{
  "num_hidden_layers": 9,
  "hidden_size": 320,
  "num_attention_heads": 5,
  "num_key_value_heads": 5,
  "head_dim": 64,
  "intermediate_size": 768,
  "vocab_size": 6683,
  "hidden_act": "geglu",
  "norm": "rmsnorm",
  "norm_place": "peri",
  "norm_eps": 1e-06,
  "positions": "rope",
  "rope_theta": 10000.0,
  "rope_fraction": 1.0,
  "qk_norm": false,
  "attn_scale": 0.125,
  "bias": "none",
  "tie_word_embeddings": false,
  "parallel_block": false,
  "extras": ["capped logits"],
  "init": "uniform",
  "init_std_qkv": 0.0267,
  "init_std_o": 0.00629,
  "init_std_up": 0.0267,
  "init_std_down": 0.00406,
  "optimizer": "adamw",
  "learning_rate": 0.0013,
  "beta1": 0.95,
  "beta2": 0.95,
  "weight_decay": 0.25,
  "lr_head": 0.0059,
  "warmup_steps": 580,
  "schedule": "wsd",
  "decay_fraction": 0.557,
  "decay_shape": "linear",
  "final_lr_fraction": 0.1,
  "batch_tokens": [65536, 131072, 262144],
  "max_seq_len": 256,
  "doc_mask": true,
  "train_tokens": 582800000,
  "max_steps": 4416,
  "dataset": "wikipedia_en"
}
MLP neurons of a small language model. Each row is named by its layer, matrix (gate and up: input weights) and neuron, and shows model dimensions 96-159. Each number is 50 + 10 x the weight over its row's rms, rounded and kept within 0 to 99. A neuron's up and down rows have the sign that makes its largest values positive.
A block is one neuron, or neurons of one layer that tend to fire together. After each block is what it responds to, as a language model described it from the Wikipedia text at the highest values.

L2.gate164:51 71 52 61 52 47 41 37 60 47 31 62 40 50 66 63 60 45 60 36 58 57 38 56 66 22 55 40 42 52 53 56 49 48 37 38 42 51 57 38 54 40 54 59 50 42 72 46 60 46 51 60 47 49 33 53 44 25 52 50 38 35 53 50
L2.up164:46 52 60 49 44 38 53 68 29 46 28 58 25 47 60 56 62 48 43 57 70 54 51 49 54 54 33 44 42 71 39 65 48 48 49 39 52 53 80 50 50 51 52 70 59 41 70 45 48 59 52 61 53 56 33 51 39 54 60 48 47 57 52 37
L2.gate324:54 47 39 55 58 52 52 49 52 67 50 41 65 53 53 48 64 57 60 63 49 48 50 45 53 62 39 51 46 50 51 44 49 52 58 46 48 41 64 36 59 55 54 21 47 37 44 46 53 81 48 60 41 50 38 48 61 31 52 41 45 56 54 79
L2.up324:50 60 58 61 62 35 58 50 43 55 36 38 58 55 48 47 47 47 59 29 46 50 32 59 39 43 56 50 46 47 39 45 66 50 54 38 61 34 39 60 51 47 34 40 38 45 48 51 57 36 48 31 40 53 49 37 39 31 71 33 48 66 54 53
L2.gate473:51 51 54 59 51 52 70 43 48 43 56 51 37 46 50 55 65 46 79 41 50 73 28 45 35 47 37 49 40 60 41 58 72 49 65 49 52 40 54 61 67 53 56 45 50 39 53 31 75 54 47 50 42 47 37 53 51 50 55 64 53 46 61 52
L2.up473:52 56 41 50 41 48 51 43 50 68 44 56 45 40 41 65 63 46 57 65 37 35 66 37 48 48 70 52 43 70 64 60 68 49 64 69 42 56 73 42 56 56 53 50 67 26 37 36 47 67 44 61 50 51 49 54 46 44 38 54 31 57 51 30
L2.gate646:56 42 41 44 47 57 43 48 45 51 23 49 67 46 49 55 49 51 49 42 50 42 36 54 44 37 49 29 49 63 57 50 32 37 49 58 56 37 46 42 56 42 59 37 54 53 49 47 62 57 56 41 48 59 31 53 59 33 54 55 44 31 63 45
L2.up646:46 44 53 45 67 43 51 55 49 52 35 43 50 34 51 62 42 45 48 28 50 55 27 53 58 52 57 19 55 48 57 55 69 46 57 44 55 44 52 52 43 53 49 38 48 62 39 39 49 56 28 37 27 40 31 57 45 47 51 51 47 48 69 44
Responds to: Year ending digits. Final two-digit piece of a four-digit year after a 19, 18 or 20 piece, often in birth–death dates or citations, e.g. 19'66', 18'42', 20'06'.

L3.gate75:42 46 47 36 58 57 52 56 36 38 50 50 55 59 54 34 56 59 55 55 39 37 41 46 38 62 39 64 64 65 33 55 59 44 61 62 48 34 75 48 62 60 43 71 64 68 60 52 39 49 52 58 55 52 49 43 57 53 52 49 58 45 65 49
L3.up75:20 68 60 58 50 47 49 65 50 45 47 33 47 54 60 56 46 52 52 27 55 58 45 46 33 59 56 41 65 49 60 60 63 50 51 50 32 52 42 38 44 67 46 41 39 54 66 52 44 49 50 55 46 47 57 30 42 55 52 44 41 49 52 42
L3.gate126:48 52 29 51 40 52 41 46 52 61 74 33 73 57 48 55 58 41 38 45 34 44 58 62 38 43 55 54 47 62 50 39 56 47 57 50 47 41 49 42 67 53 62 35 63 43 34 44 44 55 30 36 68 43 44 45 69 48 67 52 46 39 43 33
L3.up126:42 48 60 44 51 44 29 54 51 42 40 44 41 37 46 56 46 30 35 45 35 54 40 46 69 37 75 65 66 49 44 49 39 56 33 36 59 33 72 52 56 61 58 54 54 40 49 40 57 45 47 58 52 51 51 51 45 57 34 50 45 51 40 31
L3.gate302:47 43 37 40 55 49 60 40 58 39 48 47 51 56 54 59 58 48 54 43 52 46 37 39 49 26 37 38 52 60 75 49 45 49 50 43 51 70 53 38 56 52 54 59 54 57 50 39 46 62 53 47 47 51 39 45 65 45 49 46 51 58 49 52
L3.up302:26 35 42 35 35 36 72 48 34 34 43 61 58 54 36 32 67 26 43 49 61 42 28 49 50 38 64 51 48 53 65 45 62 45 49 61 50 42 44 51 51 46 50 59 43 45 35 57 37 50 54 41 67 54 64 53 49 61 53 63 56 50 49 56
L3.gate467:55 46 57 66 66 56 54 64 48 60 47 41 36 35 52 71 56 48 37 63 47 53 51 45 39 39 41 50 58 34 55 54 48 32 60 34 48 79 67 45 48 57 54 39 64 58 59 55 54 38 55 60 56 30 55 53 40 57 68 56 48 48 51 68
L3.up467:35 49 50 50 57 40 50 72 36 57 41 49 44 62 43 49 44 41 49 58 58 46 37 39 41 51 67 35 55 61 36 47 48 27 43 62 51 43 56 61 48 49 50 54 45 50 44 58 43 60 42 59 46 54 42 44 59 52 34 42 45 38 67 36
L3.gate508:39 54 51 56 33 53 72 56 39 56 45 32 56 51 68 46 53 39 48 53 42 53 47 52 37 76 41 58 54 52 61 66 50 54 66 53 40 46 60 53 56 27 58 38 47 55 60 47 47 51 36 43 49 57 44 46 43 55 53 48 39 59 41 54
L3.up508:41 47 59 42 63 52 45 46 54 55 48 58 37 62 67 55 71 39 45 52 45 65 48 43 41 44 50 46 42 64 57 62 44 58 54 52 26 42 67 55 72 38 37 56 26 41 36 50 59 53 45 39 50 56 45 38 58 64 48 66 53 43 38 53
L3.gate569:50 65 46 54 62 54 52 43 62 33 53 43 49 30 58 49 54 54 46 53 42 50 43 52 52 46 41 54 48 54 45 41 56 48 28 46 50 49 28 60 58 46 50 48 54 50 38 50 44 55 56 37 43 50 49 30 52 26 45 58 39 64 63 59
L3.up569:35 49 63 61 49 49 68 52 60 33 51 41 58 58 40 65 56 40 39 52 49 58 46 45 59 59 49 60 61 36 40 44 37 44 28 49 40 42 37 52 64 57 60 43 66 53 49 47 49 64 56 74 52 48 46 41 51 65 58 54 60 57 51 40
L3.gate630:45 59 51 47 60 45 64 36 53 50 56 39 56 60 49 59 57 46 51 47 38 37 53 39 64 35 44 58 42 69 60 58 64 58 50 56 45 43 55 77 62 47 56 35 56 37 44 44 49 63 59 59 35 51 51 37 50 56 65 46 46 45 45 61
L3.up630:47 49 48 67 56 46 69 63 68 51 37 41 49 60 44 46 57 72 45 48 42 38 38 56 58 48 49 54 60 61 66 63 40 44 52 42 49 51 68 68 60 46 44 44 49 48 40 54 46 73 53 54 50 41 46 58 41 42 49 35 59 44 49 59
L3.gate734:36 62 50 50 63 50 43 56 46 43 50 51 72 45 65 26 49 53 42 41 47 46 53 63 49 50 40 56 54 44 44 60 53 49 31 49 46 43 60 56 63 49 53 66 46 61 47 46 38 72 29 61 60 50 43 57 48 40 61 55 44 51 68 57
L3.up734:41 46 62 60 46 48 60 67 63 49 46 39 61 58 55 43 55 50 66 42 52 51 48 49 43 52 54 37 58 51 64 32 53 45 56 56 63 58 60 53 50 50 58 43 32 41 46 44 61 54 44 42 45 49 53 43 54 36 24 59 52 61 51 43
Responds to: Year century prefix. First two digits of a four-digit year (20, 19, 18) after a month, "in", or an opening bracket in biographical dates, like December 2022, (1878.

L6.gate125:32 54 60 52 61 68 64 56 54 46 50 65 53 40 56 60 36 42 63 45 57 61 53 47 35 37 48 54 58 48 48 65 42 35 50 51 47 42 58 48 51 51 48 55 54 46 32 40 57 45 48 29 46 42 48 58 47 48 61 47 51 37 62 58
L6.up125:39 48 75 17 64 45 47 46 58 60 61 61 47 52 67 50 70 60 41 51 49 55 53 44 54 72 48 52 46 51 59 52 41 43 54 64 51 67 44 41 44 50 71 34 59 68 50 38 44 43 40 51 35 71 64 48 62 52 55 51 53 45 52 55
L6.gate238:49 59 38 54 53 67 48 55 62 42 48 66 27 28 74 64 32 47 79 39 60 65 64 55 42 59 56 48 57 52 40 53 44 57 44 46 47 35 53 58 47 58 62 45 70 20 45 42 50 43 41 47 48 48 42 59 48 55 62 48 61 50 38 72
L6.up238:56 46 61 47 62 39 55 42 47 63 55 49 47 67 54 47 54 69 47 45 61 44 46 53 33 69 44 49 74 70 50 46 58 65 64 56 36 56 58 54 51 68 52 39 50 50 48 59 49 62 45 60 37 47 45 56 45 54 63 66 65 52 48 36
Responds to: Year ending before delimiter. Final two digits of a year closing a date or span, especially death years in biography leads like (1898 – 19|67) and 2007–20|09; also last pieces of names in table cells, e.g. Doy|le, Vanhoud|t.

L3.gate26:70 43 49 50 67 54 46 46 53 43 53 60 42 42 41 49 46 32 61 37 46 37 45 44 40 38 51 48 37 60 51 65 47 49 38 43 62 68 36 55 49 49 37 41 35 50 53 60 60 39 55 61 52 46 46 31 43 51 43 59 29 42 37 47
L3.up26:43 44 46 42 33 51 43 60 77 52 47 44 25 57 32 42 71 48 35 55 51 42 39 55 51 32 33 46 33 47 47 41 44 35 47 51 52 29 33 65 42 55 48 38 51 53 42 47 49 26 53 33 58 49 54 34 41 57 44 57 45 66 51 49
L3.gate70:60 43 51 45 48 53 44 61 61 65 39 45 48 36 47 53 44 56 58 49 38 51 65 54 49 47 52 30 52 34 48 39 46 56 55 62 55 35 52 51 43 48 52 38 53 54 49 25 59 62 46 48 51 46 73 55 58 56 65 52 41 44 56 72
L3.up70:45 35 58 46 47 56 49 65 61 49 44 50 49 48 54 60 61 49 47 55 56 55 48 46 31 34 55 38 57 61 62 39 61 52 69 46 50 46 50 46 40 54 57 37 56 38 51 35 61 56 54 58 59 55 51 56 44 45 52 71 58 54 41 59
L3.gate202:65 52 53 42 44 40 52 54 61 45 55 41 38 51 38 55 41 41 41 46 39 48 53 61 64 54 55 42 46 51 40 54 65 38 62 47 37 32 52 43 35 48 37 48 58 45 52 49 48 49 31 39 67 36 43 42 56 58 46 50 64 41 33 39
L3.up202:49 49 67 41 32 57 45 49 38 52 46 46 33 54 56 53 65 56 58 51 63 36 59 63 60 50 56 49 43 42 66 54 43 56 41 56 33 59 47 42 63 52 46 58 49 45 61 40 62 54 58 53 43 53 45 53 50 57 70 57 62 63 44 64
L3.gate206:58 52 34 37 56 46 31 45 46 71 33 56 54 40 46 41 37 56 54 36 53 26 41 73 45 38 49 42 52 52 54 36 56 32 57 40 41 44 47 58 65 43 48 64 54 49 68 46 45 61 44 52 64 41 54 52 60 32 60 66 58 53 68 68
L3.up206:48 66 43 63 55 52 42 53 52 30 48 42 37 52 49 66 59 51 45 30 44 59 57 61 37 52 48 30 54 40 57 39 39 41 54 27 49 38 44 55 59 37 34 78 48 58 63 54 47 35 56 41 63 51 59 58 53 46 59 51 53 59 57 49
L3.gate459:48 40 54 42 48 55 33 56 60 56 58 57 48 57 45 43 47 57 74 50 47 51 51 59 36 47 42 28 39 58 50 44 58 37 50 60 46 44 40 51 48 38 52 51 61 43 69 54 53 51 32 51 51 38 48 40 57 47 47 58 54 42 42 47
L3.up459:49 54 64 39 54 51 40 75 54 39 57 48 44 36 54 52 52 40 59 34 53 59 52 44 40 46 75 49 57 39 62 51 52 53 44 42 36 41 61 57 51 36 58 48 42 46 45 67 53 58 28 60 37 47 52 35 56 43 53 52 54 43 40 54
L3.gate529:57 47 46 54 47 48 37 64 45 47 53 49 56 51 48 41 59 61 35 59 37 34 42 54 53 70 62 51 47 50 63 47 51 34 56 44 41 45 45 31 23 49 67 55 32 36 48 43 53 54 28 44 59 40 55 54 51 72 58 46 45 54 58 43
L3.up529:43 78 50 47 49 55 57 48 39 48 59 44 53 50 26 48 35 55 36 38 34 60 41 55 61 43 27 39 37 56 57 43 41 72 58 51 62 56 48 54 60 43 43 37 55 61 72 37 57 46 46 47 28 38 51 29 65 41 49 50 79 65 46 64
L3.gate614:56 55 44 41 57 53 72 63 38 41 61 52 60 56 43 47 53 48 54 35 49 34 44 45 51 45 54 58 46 53 48 70 55 54 35 57 46 52 37 41 46 45 52 45 55 48 47 54 56 54 60 44 47 42 61 40 49 38 57 49 39 32 51 59
L3.up614:60 52 62 51 53 52 50 61 49 59 54 57 53 64 58 50 43 62 60 59 57 38 44 44 44 67 21 66 54 54 59 56 47 73 42 57 45 43 49 64 47 66 56 50 43 54 63 45 62 50 44 63 45 38 49 21 48 39 63 53 58 56 54 36
L3.gate729:49 56 54 40 68 68 44 44 56 35 50 63 20 42 45 64 63 53 49 33 62 60 57 62 56 62 43 40 54 65 52 62 53 46 51 57 51 43 59 69 41 60 37 71 57 36 58 66 34 47 49 49 44 66 47 44 61 46 66 55 44 42 41 29
L3.up729:24 58 51 35 33 45 48 52 50 51 54 54 65 55 39 40 51 46 32 38 35 50 41 39 56 59 42 55 51 58 42 53 47 44 58 53 42 41 40 59 43 52 45 58 32 52 76 68 32 57 39 52 63 71 51 46 60 51 64 46 56 35 17 32
Responds to: Abstract head nouns before "of". Abstract nouns or their closing suffix pieces right after "the", heading a phrase usually continued by "of", e.g. role, concentration, reactivity, use.

L2.gate282:54 42 60 34 37 57 51 47 35 52 53 66 56 49 60 50 51 33 56 52 36 51 60 59 47 37 49 37 22 42 54 46 58 53 53 62 38 53 32 39 41 39 50 48 60 53 53 51 36 45 56 43 41 44 53 46 67 55 48 42 46 58 72 58
L2.up282:61 61 69 62 56 44 51 65 67 35 33 47 32 56 35 68 50 49 56 47 32 56 38 54 61 50 71 53 53 48 45 49 51 41 38 52 71 60 50 62 45 54 61 44 49 54 53 48 48 39 54 58 51 18 41 48 45 51 58 45 41 39 46 49
L2.gate385:49 60 46 64 53 62 52 54 46 58 58 66 46 21 37 53 54 53 56 57 50 46 45 64 53 57 62 42 38 44 43 45 47 42 39 53 66 56 46 34 48 31 57 47 49 66 51 54 43 48 38 43 53 35 37 48 55 46 57 37 47 60 57 51
L2.up385:66 42 39 50 46 50 42 42 68 56 63 55 44 51 40 44 45 39 48 56 50 54 56 49 44 60 38 35 34 56 30 39 56 29 47 78 58 45 69 45 56 63 56 52 49 29 49 58 52 37 60 39 51 52 49 44 37 33 50 60 48 52 46 51
L2.gate408:40 53 55 47 53 58 49 70 42 36 55 40 29 31 53 63 45 45 60 64 41 43 61 52 39 54 50 57 43 52 57 55 56 44 67 34 48 57 70 55 59 48 41 69 59 50 70 44 46 66 54 41 46 57 45 26 52 28 69 47 51 53 50 55
L2.up408:42 52 47 50 47 54 49 55 71 68 51 42 53 40 55 62 37 44 74 54 44 56 39 56 47 51 53 40 63 52 45 72 41 51 27 54 52 47 51 56 72 67 46 40 55 49 52 53 63 40 40 45 26 40 52 50 39 60 64 48 61 45 52 47
L2.gate730:43 65 40 59 61 68 49 45 57 42 53 50 57 50 47 47 54 45 45 52 46 48 72 59 43 41 56 20 33 61 44 52 45 48 44 50 41 54 44 70 56 34 45 56 52 42 55 57 52 49 61 40 58 43 50 61 73 52 51 53 45 55 55 48
L2.up730:34 43 59 43 67 65 57 39 48 51 48 55 58 50 59 70 51 35 46 54 64 45 65 62 52 51 48 59 38 50 47 60 60 60 67 34 51 49 43 56 52 41 48 64 47 59 49 60 49 66 59 51 38 42 48 55 47 51 40 61 47 46 42 63
Responds to: Infobox list item starts. Fires on the "-" bullet opening a new field line in Wikipedia infobox-style lists (Running time:, Founded:, Length:), and on year starts "20"/"19" in dated lists.

L2.gate33:57 67 40 68 50 50 59 61 46 55 55 47 50 58 42 49 45 36 55 31 55 56 40 63 50 40 45 41 42 47 59 60 55 47 53 66 60 32 47 43 52 56 46 38 50 44 46 66 72 48 46 36 55 44 49 52 68 44 59 56 49 52 42 69
L2.up33:49 61 56 38 52 61 39 58 48 45 45 42 34 42 58 67 64 51 46 52 39 53 40 55 54 40 44 56 52 72 48 61 53 43 48 60 34 42 49 50 34 58 46 65 33 51 53 55 42 44 65 45 56 43 54 65 49 52 47 68 54 47 58 65
L2.gate469:53 52 27 57 41 48 57 67 27 58 68 60 49 42 55 42 54 56 57 50 32 41 49 50 52 60 60 57 39 59 63 56 54 24 35 46 39 67 42 31 50 48 43 53 54 75 74 63 45 53 43 58 59 41 40 38 55 53 48 54 44 48 64 59
L2.up469:64 57 29 69 58 54 43 61 49 39 59 51 49 49 55 48 43 42 48 63 58 58 42 46 49 45 58 56 49 52 61 46 47 51 56 37 56 45 49 41 61 45 44 69 55 54 54 48 53 50 44 50 44 52 62 42 42 53 43 46 54 48 68 54
L2.gate575:61 67 44 51 42 52 40 49 53 52 61 50 36 66 50 47 58 28 50 62 48 47 65 58 51 44 53 23 40 46 43 51 58 35 52 40 45 51 27 47 49 49 56 47 32 38 42 62 55 42 51 53 51 38 48 56 66 49 52 60 49 62 47 48
L2.up575:57 41 50 56 41 66 48 57 37 50 48 40 55 60 54 45 43 35 40 72 46 55 61 57 37 52 43 64 53 53 49 61 39 57 53 38 60 61 53 30 63 58 54 57 56 63 44 51 49 46 49 64 37 35 54 38 52 39 48 60 66 37 28 48
L2.gate679:51 54 32 72 52 53 55 54 68 47 41 49 42 46 66 46 52 62 59 38 33 42 67 53 29 39 53 37 68 62 51 66 48 61 59 53 47 58 42 55 31 48 64 49 58 48 52 58 56 45 37 57 60 34 42 34 58 54 66 46 48 26 46 56
L2.up679:61 48 48 64 59 52 45 59 49 63 69 40 47 60 66 46 65 45 53 42 39 42 47 58 65 48 60 60 47 52 67 54 57 60 59 56 53 35 37 42 58 64 55 56 35 50 44 46 59 64 55 58 56 50 47 47 61 48 45 51 49 35 40 62
Responds to: Noun-completing suffix pieces. Final word-piece that completes a split abstract noun, mostly -ity and -ation, as in integr|ity, comb|ination, complex|ity, often just before "of".

L3.gate66:38 68 49 66 51 71 65 44 36 38 40 62 47 76 48 51 49 62 40 42 48 47 55 41 39 52 46 55 43 69 70 67 39 37 60 40 52 51 67 39 55 48 54 45 49 50 52 51 64 37 56 51 43 62 64 39 45 51 56 43 41 48 40 48
L3.up66:52 58 55 44 67 54 53 54 37 27 40 49 67 64 37 57 58 63 19 53 29 58 54 50 41 54 38 48 44 37 48 62 54 57 54 43 49 44 63 52 55 39 35 43 32 47 65 46 47 25 49 52 37 62 66 57 49 59 55 49 50 47 43 36
L3.gate166:49 65 53 50 50 60 65 60 45 52 55 50 58 38 63 32 37 51 36 50 42 46 70 57 53 63 34 45 52 50 52 53 37 40 46 55 49 50 64 43 57 53 64 64 52 43 59 30 57 45 31 58 52 52 45 53 59 49 55 56 35 58 64 39
L3.up166:51 33 55 27 74 57 49 50 57 46 37 43 40 71 38 48 49 49 64 46 47 48 34 39 60 42 55 68 39 45 51 53 50 51 39 45 49 46 41 65 50 57 51 49 43 31 44 55 48 38 58 55 50 44 60 57 64 33 57 55 41 32 38 29
L3.gate262:60 39 57 45 47 49 47 62 50 67 45 45 53 57 68 56 46 56 51 47 48 55 46 42 31 65 65 64 62 58 50 68 61 62 45 65 46 54 53 42 63 42 61 50 46 39 46 54 51 70 35 30 42 52 54 54 47 41 61 53 27 49 34 55
L3.up262:61 54 46 35 64 55 51 63 59 50 48 44 62 43 62 54 46 52 48 40 43 43 62 40 50 56 45 40 42 71 60 35 41 46 60 42 45 60 44 42 48 34 71 47 66 49 54 32 58 58 42 58 58 39 28 29 31 46 70 65 61 45 42 45
L3.gate300:50 56 57 46 67 49 55 57 64 66 58 44 64 48 47 37 40 67 58 36 56 45 55 65 41 51 36 60 61 65 61 55 52 67 61 41 39 38 56 60 51 62 45 52 41 52 46 49 49 61 52 50 44 55 41 58 50 50 58 56 54 58 57 31
L3.up300:58 48 46 54 65 42 57 39 64 46 58 47 65 45 47 52 46 58 37 52 52 41 61 52 45 61 49 66 54 65 73 54 58 57 78 70 47 62 54 36 49 46 33 55 38 53 56 45 60 58 53 37 24 56 49 52 50 46 36 69 65 55 67 50
L3.gate337:47 56 51 58 50 51 59 75 46 47 27 36 50 50 45 29 50 58 46 61 46 53 41 46 47 48 37 51 58 53 42 44 54 42 30 55 48 52 43 53 57 55 63 69 46 52 51 53 65 48 45 63 48 49 29 43 39 38 65 53 48 43 46 44
L3.up337:48 79 49 39 54 47 67 40 51 56 43 44 65 51 43 58 43 46 44 39 51 47 52 57 60 62 47 50 52 62 61 48 44 32 58 56 51 37 58 29 67 41 55 54 61 60 54 70 51 61 48 58 61 48 56 64 49 61 62 37 56 44 58 39
L3.gate424:40 43 42 48 43 61 72 30 38 48 58 43 42 54 54 54 44 45 60 64 42 48 50 65 43 57 48 39 56 46 57 51 41 61 69 62 29 42 64 58 51 47 77 49 69 51 58 37 33 58 35 36 47 44 49 56 55 65 40 59 44 49 52 60
L3.up424:34 32 43 58 58 50 42 38 49 42 46 37 50 47 42 54 58 70 67 39 49 30 61 47 48 44 53 43 44 53 57 47 47 36 63 61 47 29 41 57 61 50 85 24 62 62 45 42 45 54 44 51 31 53 52 39 44 59 58 52 54 51 48 57
L3.gate642:52 54 39 60 51 60 63 70 74 63 47 51 44 44 37 49 59 69 45 63 41 58 61 64 44 35 60 53 41 54 41 42 58 59 48 65 49 35 43 36 67 59 51 48 62 41 50 47 61 48 42 44 49 62 44 29 40 36 68 65 47 45 50 52
L3.up642:41 40 51 19 45 45 41 47 34 39 46 51 31 49 55 42 52 45 51 59 40 40 52 41 44 50 51 43 37 46 45 55 58 51 27 51 64 50 56 54 46 62 41 63 52 42 68 58 40 57 52 51 54 40 44 38 48 40 59 46 49 30 36 43
L3.gate711:46 50 60 41 59 71 63 48 54 68 47 38 73 67 58 50 49 72 57 52 31 53 62 40 31 57 42 55 43 51 49 52 56 47 42 65 56 56 61 54 51 59 53 35 40 36 48 39 75 70 51 40 48 41 43 55 50 36 66 52 45 57 53 50
L3.up711:57 49 55 62 65 67 35 50 46 52 52 41 55 44 67 47 58 69 59 41 44 58 63 40 46 32 41 49 57 46 51 51 51 56 58 45 65 49 62 40 46 48 48 34 64 55 55 35 64 48 47 24 13 60 43 50 37 49 61 41 53 49 68 37
Responds to: Year final digits. Last two digits of a year after the century piece 19 or 20, especially birth and death dates in biography openings, e.g. 19|66, 20|17.

L6.gate215:47 46 53 55 46 62 66 67 63 38 36 47 57 47 40 47 49 58 41 44 47 52 44 55 45 37 45 36 53 51 65 43 53 48 51 43 55 47 46 53 66 59 48 44 39 46 47 28 67 68 61 59 45 46 46 45 63 38 51 58 43 43 60 47
L6.up215:38 63 46 50 64 54 50 61 43 54 48 47 75 43 65 62 48 52 63 45 36 31 41 57 48 51 41 45 41 51 45 65 41 52 62 25 41 51 49 57 53 49 46 52 47 33 80 62 46 57 57 48 59 51 46 45 54 35 45 55 25 41 37 45
L6.gate580:45 43 60 56 56 62 47 60 42 31 45 47 47 68 31 48 61 58 49 42 27 63 43 76 46 45 43 37 51 41 57 37 48 63 51 47 37 47 52 56 55 57 48 40 22 58 57 53 39 41 47 60 49 40 47 50 62 52 58 53 36 42 48 56
L6.up580:43 44 52 34 53 46 63 59 58 52 62 42 57 44 43 61 51 51 67 56 45 54 56 56 40 58 59 58 39 70 53 67 39 68 56 48 47 44 54 46 51 44 74 63 43 65 61 47 52 56 57 78 56 52 45 61 67 44 47 40 37 60 71 49
Responds to: Year century digits. The first two digits of a year or century number (19, 18, 20, 15), as in 1966, 1870s, early 19th century, (1989), since 2013.

L6.gate489:48 43 47 35 74 50 60 55 39 49 45 39 69 54 40 40 27 43 39 44 45 46 61 36 60 37 39 59 21 50 55 44 59 37 66 42 38 56 56 60 58 44 45 49 46 51 65 71 37 47 48 40 37 55 56 53 78 37 47 48 55 47 61 43
L6.up489:65 49 54 54 63 50 40 58 53 60 54 47 47 41 52 49 43 52 41 54 67 75 48 46 44 49 51 61 51 57 53 55 49 58 42 50 56 54 39 16 50 53 53 41 51 64 53 53 55 57 42 56 53 44 52 46 54 71 50 66 52 52 57 46
L6.gate490:65 50 57 60 62 49 48 56 43 57 62 44 56 57 56 57 41 33 53 44 48 67 50 41 64 53 56 47 35 44 53 41 57 44 47 40 45 53 35 48 61 54 49 56 41 42 30 31 64 69 55 35 41 46 55 34 42 51 49 60 62 46 52 38
L6.up490:52 61 58 60 56 52 51 79 43 44 44 53 56 61 57 41 36 40 58 66 61 43 39 45 34 54 29 68 54 60 51 62 56 49 51 50 47 49 62 53 45 53 42 76 54 48 50 51 39 31 46 52 45 39 55 67 50 49 53 40 73 57 65 59
Responds to: Noun after article. Abstract nouns right after the, a, an or a possessive, usually followed by of or to, such as lack, need, appearance, focus; also some word-piece fragments.